config = dict(
    num_hidden_layers=11,
    hidden_size=256,
    num_attention_heads=2,
    num_key_value_heads=1,
    head_dim=128,
    intermediate_size=1536,
    vocab_size=4096,
    hidden_act='gelu',
    norm='layernorm',
    norm_place='pre',
    norm_eps=1e-05,
    positions='rope',
    rope_theta=10000.0,
    rope_fraction=1.0,
    qk_norm=False,
    attn_scale=0.0884,
    bias='none',
    tie_word_embeddings=False,
    parallel_block=True,
    init='normal',
    init_std_qkv=0.0349,
    init_std_o=0.0,
    init_std_up=0.0349,
    init_std_down=0.0,
    optimizer='muon_variant',
    learning_rate=0.00373,
    lr_mult_o=2.0,
    beta1=0.93,
    lr_head=0.00734,
    warmup_steps=200,
    schedule='wsd',
    decay_fraction=0.595,
    decay_shape='sqrt',
    final_lr_fraction=0.0,
    batch_tokens=65536,
    max_seq_len=1024,
    doc_mask=True,
    z_loss=0.0001,
    train_tokens=251000000,
    max_steps=3830,
    dataset='wikipedia_en',
)
MLP neurons of a small language model. Each row is named by its layer, matrix (up: input weights) and neuron, and shows model dimensions 0-127. Each number is 128 + 24 x the weight over its row's rms, rounded and kept within 0 to 255.
A block is one neuron, or neurons of one layer that tend to fire together. Before each block is what it responds to, as a language model described it from the Wikipedia text at the highest values.

Description: Sentence-final periods. Periods ending declarative sentences in Wikipedia prose, alone or merged with a word end (es., er., ation.), often before a new paragraph.
L3.up474 [131 141 176 122 145  84 117 122 102 148 120 115 150 131  86 103  99 143  78 139 147  91 103 134  79 131 127 125 158 148 145 125 109 150 140 158 129 129 164 129 112 131 124 130  92 147 158 153 135 104 138 178 132 124  52 123 101 130 142 133 131 150  83 149 162 170 135 163 122 104 146 119 128 122 181 117 139 128  67 122 133 137 109 112 108 127 124 173 116 110 152 149 116 121 163 111 151 143 130 153 175  60 120 140 136  94 105 144 166  76  93 109 120 113 133 174 124 176 147 141 129 152 149 106 124 157 126 105]
L3.up1225 [137 103 161 130 107 125 131 100 146 150  98 121 163 114 131 136 134 148 116 154 163 102  88 120 113 111 189  99 107 161 120 163 114 132 165 160 156 140 136 146 133 152 112 152 131 152 141 117  92 122 136 146 131  87  80 131  74 120 139 137  95 112  98 146 136 131 117 111 103 153 116 103 142 114 139 113 130 151 124 154 146 146 144 131 135 111 111 146 141 142 127 180 118 109 185  96 160 122 112 139 133 109 130 130  77 102 113 177 162 134 118 122 131 104  81 149 166 129 184 151 135 140 125 128  81 110  79 146]

Description: Line break after section heading. The blank newline right after a wiki == section heading == (Charts, Career statistics, Discography), before tables, subheadings or text; occasionally mid-word tokens.
L3.up313 [102 116 144  85 148 135 118  70 123 145 113 115 100 135 136 104  92 130 137 130 171  80  90 162 113 129 175 110 153 152 107 112 139 124 132 159 122 134 143 125 122 111 128 168 120 126 114 125 158 166 120 113 141 121 135 108 192  86 142 126 166 174 139 123  60 174 130 110 142 111 132 142 107 160 172 123 127 149 135 114 135 102 124 126 129 133  93 130  92 127 170 104 174 112 119 153 143 107  85 110 138 102 102 114 159 126 120 124  75 127 126 105 141 135 144 129 123 105 107  79 139 101 100 140 130 137 132 136]
L3.up1533 [148 131 125 119 164  93 134 140 124 127 114 143 101 146 126 103 116  96  98 129 156 170 135 128 146 103 106 109 106 119 131 114 123 102 148 125 122 116 158 126 101 119  93 148 127 120 135 142 138 104 136  89 119 154 127 175 138 138 134 110 171 174 162 107 116 176 142 158 129 142 142 125  94 103 147 126 125 113 107 112 147 142  66  81  95 122 196 119 137 167 122  84 149 107 167 146 118 146 136 113  98 106 136  96 138 128 164 150 106 114 112 157 103 157 131  84 142 113 122 138 107 121 101 148  79 135 101 169]

Description: Wikipedia table structure. Pipe separators, line breaks and cells in markdown-style Wikipedia tables, especially header rows such as review scores, election results, league standings and sports statistics.
L7.up97 [113 179  81 134 146 180 105  91  85 177 158  90 133 128 168 138  84 143 146  73 106 154 125 105 158 152 100 112 146  82 127 104 119 135 152  96 133 133 137 153 111 121 118 132 113 120 145 119 131 131 142 144 149  77 147 131 144 133 135 157 129 150 135 127 116  95 112 123 125  99 104 113 138 112 125 130 118 146 147 115 138  97 187 146  93 121 112 124 129 114 167 100 101 142 137 129 137  87 126 142 121 147 106 144  96 140 126 125 129 148 167  68 126 125 145 161 122 185  91 136 194 150 132 149 130 147 123 101]
L7.up265 [125 118 131 146 119  84 144 134 107  78 145 109 153 166 118 115 152  85 140 121 142 124 119 129 107 125 149 132 110 146  94 142 158 148 135 112 156 141 118  64 107 151 133 129 142 105 124 116 106 119  93 155 134 109 144 121 120 134 122 140  80 154 134 115 135 149 168 151  74 107 129 124 153 138 157 132 114 134 123 110 136 119 149 110 163 152 104 131 128  99  95 172 142  93  92 138 111 123 107 140 123 124  76  88 136 171 135 146 112  70  74 146 138 132 164 191 110 135 149 103 138 107  90 133 175 150  98 120]
L7.up278 [125 138  69 145 114 102  99 169 105 178 131 128 122 142 137 128  92 103 135 125 136 132 117 132 126 138 122 126 130 146 144  95  98 157 130 112  98 109 146 104 147 113 165  89 140  97 122 157 147 127 119 165 108 109 102 115 147 108 149 129 114 156  99 107 165 125 103 117 125  91  98  96 100 125  93 153 107 107  98 136  98 122 122  99 135 119 123  95 125  84 139 129 131 163  88 164 125  92 102 125 134 147 143 108 139 120 132 168 103 128 161 125  77 136 113 184 137 117 111 141 105  65 132 144 157 131 116 115]
L7.up526 [153 192 109 119 115  77 106  89 122 120 163 110 173 124 134  98 108 112 143 115 122 135  80 145 137 201 165 143 111 129 159 149 139 155 151 106 133 143 119 140 151 146 106 121 176 122  92 103 129 156 146 151 131 118 147 132 144 134 150 147 102 147 142 131  94 140 111  94  75 148 135 126 104 162 149 121 132 106 136 145 117 156 169 147 167 123 107 121 102 144 181  79 131 122 172  93 118 120 122  99  96  95 152 122  93 130 136 124 117 128 108 159 129  93 162 138 178 181 117  96 120 129 110 162 130 131 113 102]
L7.up662 [118 168  91 147 165  93 143 134 159 186 124 105 128 152 145 170  99 123 138 109 110 127 105  71 120 139 131 152 114 154 162 135 111 133 112 137 108 158 114 148 168 147 146 144 142 145 159 115 137 151 100  95 144  97 120 135 153 134  82 133 138 193 103 111  98 164 134 116  97  88 118 115 129 106 130 102 132 122 114 120 123  91 140 104 124 116 109 129 119  94 140 168 100 117 104 142 114 138 169  86 157 148 165 116 135  83  96 195 116 163 137 100 189 151 109 124 132 128 116 103 120 106 141 104 140 116 135 160]
L7.up1018 [ 78 149 106 133 129 132 139 147 150 139 125 184 135 109 154 146 155 158  96 136  94  80 170 176 123 168 123 125 174  81 107 140 121 164 106 183 138 102 100 125 151 129 125 106 143 116 150 149 155 146 102 133 137 132 116 112  87 159 151 106 120 131 139 125 125 157 130 132 133 170 130 130  96 131 137 140 126 101 103 134 129 146 140 120 124 112 143 100 138 119 147 103  98 136 106 101 132 139 174 139 132 144 132 132 109 120 135 107 102  89 111  88 120 171 133 142 120 131 117  90 156 104 185 151  66 157 160 153]
L7.up1194 [129 130 157 139 182 123 122 147 125 180 114 124 122 134 108 114 167 107 126  93 112 129 120 109 107  88 135 129 161  89 147  93 141 116 118 156 191 112 122 144  87 133 136 142 132 144 121 151 107 134 110 119 119 129 129 134 126 163 120 151 176 145  94 135  93 119  85 155 133 163 166  90 109 101  96 112 113  67 109  75 141 131 136 106 138 141 160 130 139 159  55 121 117 163 129 154 144 128 122 127 131  73 126 119  95 138 145 160 163 116  83 142 156 112 138 105 136 151 129 161 104 148  85 112 140 138 118 115]
L7.up1445 [112 120 129 154  92 112 100 123 141 190 130  84 126  84 147 135 132 116 122 161 131 119 119 112 183 123 142 100 136 135 122  98  97 117 130  83 150  85 134 103 145 143 161  95 116 150 104 116 160 128 140  95 132 169 136 154 149 143 125  95 126 135 172  94 115 151 157 102  86 118 146 142 136 118 144 151 106 108 189 129 102 125  94 136 106 101  59 104  90 107 126 155  73 148 158 126 128  84 119 128  81 162 118 100 159 117 136 141 134 129 125  97 121 141 163 117 100 131 148  91 147 172 129 128 128 180 119 113]

Description: Templated Wikipedia boilerplate. Function words and table pipes in formulaic Wikipedia text like census paragraphs, data tables and stub openings: "were married couples", "is a", "| 2000 |".
L4.up94 [155  98 125  93  68  90 109 162 125 179 135 106 117 127 121 131 113 117 102 158 155 148  90 110 137 112 153 146  93 145 147 106  98 131 158 142  99 107 185 158 137 155 136 168 117 132 158 113 172 134 183  80 100  86 124 169 133 143 132 115 201 124 102 116 102 124 120  97 131 137 156 159 145 137 101  81 122 150 101 113 159 129 113 111 144 106 118  70  90 131 170 127  91 142 146 126 127 127 139 147 125 131 128 146 137 102 106 109 133 116 119  69 123 112  97 147 112 117 123 154 122 118 103 178 138 137 148 123]
L4.up283 [140 139 172 111 117  92 120 108 150 118  61 175  89 144 135 109 130 134  87 121 163 111 157 145  82 116 129 122 113 135 178 122 113 120 132  98  86 140 135 148 150  98 125 165 156 157 117 110 192 154 124 143 135 103  84 152 144 148  96  95 131 123 134 115  63 129 123 141 169  74 122 114 128 128 111 139 119 169 129 120 133 127 127 145 134 137  97 125 144 119 128 150 137 175 142 128 116 179 156 119 147 123 120 139 144 119 157 129 138 156 115 153 106 101 112 141  80 122 102 102 138 141 120 176 111 138 161 126]
L4.up954 [145 144 151 112 129 124 158 137 148 128 155 115 129  95 127  85 114 151 114 168 184 128  94 112 123 127 136 151 181 135 112 122 158 159 190 107  86  87 112 107 144  74 129 168 116 183 158  93 162  78 143 148 120  92 106 124 155 120 124 108 131 154 112 120 119 140 129  95 114  96 131  78 108 131 121 121 118 153 128 133 169 108 143 136 144 130 145 106 159 109 139 122 116 120 117 197  95 126 164 100 141 132 127  89 109 125 118 150 143 155 153 145  90 104  96 166 120 128 131 108 143 107 127 131  85 116 199 133]
L4.up1352 [137 130 154  75 144 145 179 134 135 120 128 143 138 127 131 114  96  93 114  84 145 111 124 123 126 127 112 121 113 108 134 115 145 150 129 144 143 140 160 112 118 124 130 117 122 148 108 148 131 126 138 115 113 117 117 104 152 148 133 111 193 156  75 134 122 106 115 109 124 122 154 123  90 177 119 105  84 121 128 128 117 145 153 160 104 175 137 124 134 143 125  70 154 149 164 163 122 136 123 134 109 143 159 143 129 128  92 150 140 139  88  67 128 139 135 146 121 190 127 108 131 135 154 146 100 178 177 161]

Description: Mid-title words, sentence-final periods. Word pieces partway through song, album and film titles (Just L-ike Us, To Die For, Time Stands St-ill), plus periods fused onto word endings that close a sentence (old-er., critic-s.).
L7.up493 [153 135 105 112 137 129 117 144 126 132 172 147 105 138  97 113  93 184  74 122 163 144 107 129 122 137 153 146 139 123 135 107 126 104 146 129 124 160 134 122 191 121 125 168  89 111 150 151 124  73 117 143 137 115  98  92  81 160 103 160 123 150 118  96 119 147 132 133 189 113 157 147 126 168 132  96 146 102  93 127 110 120 132 109 128 133 152 119 120 146 127 130 107 151 145 149 130 143 151 115 106  90 118 123 126 120 131 134 150 134 110 138 113 121 123 151 159 165 158 133  93 133 138 128 169 131  95 146]
L7.up524 [122 142 152  98 118  80 108 132 153  95 129 130  80 115 148 145 118 106 161 130 114 134  90 147 166 129 134 133 141  97 147  84 151 150 105 132 134 131 171 128 105 158 151 159 108 147 148 146 113 157 142 158 137 100 120 132 110 105 126 149 109 167  94 135 130  83 108 101 133  91 130 143 117 122 143 139 165 149 127 151 111 139 124 108  96 138 128 174 135 113 123 129 166 156 109 130 111 105 147 129 135 103 108 137 135 144 122 128 160 147 183  91 140  95 119 110 160 124  98 180 142 117 110 111 174 153 165 114]
L7.up752 [ 97 147  97 149 141 107 166 150 126 145 124 121 128 156 104 142  79 103 110 136 122 142 126 107 133 124 119 129 157 112 142 130 186  99  54 102  96 131 104 132 132  87 138 162 119 146  91 160  96 125 143 116 127 109 115 131 114 186 103 129 129 104 153 147 168 112 128 109 137  99 122 132 141 141 176 127 103 123 124  88 148 128 142 114 122 114 140 108  78 105 130 152 105 161 123 164 124 132 157 156 120  96 131 165 139 153 138 114 110 151 108 169 163 117 119  99 139 169 131 105 150 119 106 149 152 131  99 146]
L7.up935 [122 136 142 145 152 140 151 153 163  91 147 100 128 164 152 141 116 123 114  89 112 152 139 113 127 169 129 113 124 144 126 151 141 106 129 139 137 132 177 116 144 167 103 140 115 130 170 189  98 112 121 119 106 103 105 178 130  90 148 112 124 124 164 121 129 123 129 128 162 150 131 129 133 114 119 104  97  76 138 161 116 105 156  90 138  88 126 116 126 147 108  92  73 162 142 152 112 102 109 113 154 102 135 100 152 153 141 144  87 136 108 111 124  79 139 110 161 110 122 129 101 104 172 111 143 163 125  96]
L7.up1266 [132 127 147 144 157  92 101 108 130 124 102 161 125 115  48 149 116  93 142 144 173 101 138 166 131 153 133 126 131  63 108 133 197  62 100 138 113 128 128 127 107 107 144 175 125 153 131 115 105 184 113 118 140 143 106 116 116 150 109 171 124 119 129 103 140 112 109 136 147 109 149 137 125 150 161 120 121 138 152 123 148 116 140 115 139 145 148 110 110 119 161 120 118 161 150 186 146 153 100 123 113 120  96 113 129 129 118  96 147 112  74 147 170  93  97 175 106 141 129 135 130 119 123 112 144  82 111 165]
L7.up1293 [173 163 127 129 133 108 111 129 142 150 156 140 112 114  98 157 102  99 157 108 172 114  89 118 169 141 130 125 100 162  83 144 112 131 127 124 140  87 140 135 102 164  94 147 100 156  81 137 140 116  67 173 120 141 102 122 125 106 150 103 111 130  94 112 111 149 102 130 101 110 138 135 148 146 105 144 135 136 138 141  80 125  97 116 119 158 153 101 115  89 176 115 104 187 138 102  82 101 137 109 139 168 151 115 105  99 123 118 141 103 125 140 131 112 128 121 161 114 135 169 149  95  83  86 124 138 132 107]
L7.up1520 [144 109 141 114 127 112 113 139 187 105  91 122 114  91 125 150 116 116 123 113  95 107 129 115 120 135 123 120 112  91 155 156 166 116  95 122 122 170 142 102 159  95 135 116 147 121 146 153 176  94 109 121 109 141 139 144 114 114 169 107 137 145 110 121 112 138 149  95 125 128 118 156 145  92 156 126 173 156 132 119 109 130  91 135 108 164 141 117  91  94 166 111 148 168 143 167 142 145 100 123 152 163 147 111 152 129 107 158  73 110 115 158 168 133  63 142 155 148  94 145 139 128  85 116 109  91 130 108]
L7.up1529 [145 157 125 146 190  91 138 131 154  90 147 132  86 124 135 142 109  75 119  96 119  92 112 111 101 184 125 147 118  97 119 118 124 150 133 124 110 148 158  88 128 179 121 149 106 133 123 171 127 118 149 139 152 123 117 137  84 103 126 144 124 135 155 149 129 175 127  79 125 144 102 129 125 100 161 133 134  96 145 102 121  58 112 133 100 156 114 147 111 105 144 122 127 150 167 150 117 101 128 122 132 124 129 110 127 124 117  92 119 178 135 134 141 120 110 132 188 146 116 164  96 124 144 145  88 123 151 132]

Description: Sentence-final periods. The full stop closing a sentence in encyclopedic prose, bare or fused to the last word piece, e.g. "contract.", "group|s.", "200|6.".
L4.up24 [150 159 170 140  87 138 126 121 107 151  98 115 157 155 125 151  67 120 110 183  80  97 126 155  99 103 145 116 102 108 121 142 112 144 142 120 116 139 129 122 101 146  93 175  82 115  94 134 152 111 135 181 118 119  84 166 104 121 139  95 123 142 142 136 114  98  84 159 124 112 150 143 141 106  83 155 186 119 118 116 149 151 123 114 122 118 184 123 162 157 124 148  81 176 172  80 118 104 137 150 118  93 154 129 126 120 106 132 138 106 132 118 130 122  96 107 128 176 114 133 150 121 143 106 113 131 106 137]
L4.up610 [135 116 162 136 127  79 126 129 174 130 133 134 103 113 140 100 126 122  57 158 115 123 119 133  52 130 118 139 141 139 130 130 142 131 131 126 139  93 127 170 144 188 119 144 121  77 129 152  91 114  90 155 106 108 151 145 121  68 180 138 163 116 136 130 196 118 146 123 140 131 129 135 147 136  94 143 136 138 109  76 156 132 103 103 110 150 115 123 124 165 145 143 131 125 152 103 111 122 138  93 113 109 103  90 113 126  89 147 180 144 108 133 109 112 105 173 159 150 114 108 155 143 141 137 115 146 119 157]
L4.up708 [132 110 166 146 116 119  94 171 103 109 135 133 174 139  87 146 116 133 126 115 140  87  99 147  81 124 158  99 135 122 124 150 128 145 131 142 132 108 138 108 124 168 144  96  96  94 149  82 125 103 130 161  92 100 142 111 109 151 152 108 100 154 147 160 149 120  94 133 131 148 101 117 150 126 100 125 154 130 127 147 153 188 152 114 102 115 125 122 128 111 149 115 121 142 124 112 114 128 139  97 119 113 113 162 120 102 130 122 151 121 112 130 164 112 151  87 100  78 145 132 116 145 107  88 163 144  92 135]
L4.up1297 [156 149 141 111 121 119 154 138  96 130 146 128 158 111 149 204 128 141 124 171  96 137 143 106 103 104 111 118  96 114 135 135 126 121 132 170 143  89 102 128 133 138 100 168 148 125 120 175 110  88 110 164 117 142 150 122 110 107 128 152 123 107 123 124 139 137 118 175 106 151  99 138 167 140 125 155 161 139 121  95 139 158 117 107 153 121 157 178 119 127 158 154  83 172 135 122 144 109 156 151 118 141 142 111 135  87 138 147 163 155 135 112 108 135 110 135 117 149 137 114 148 181 136 108 108 156 133  93]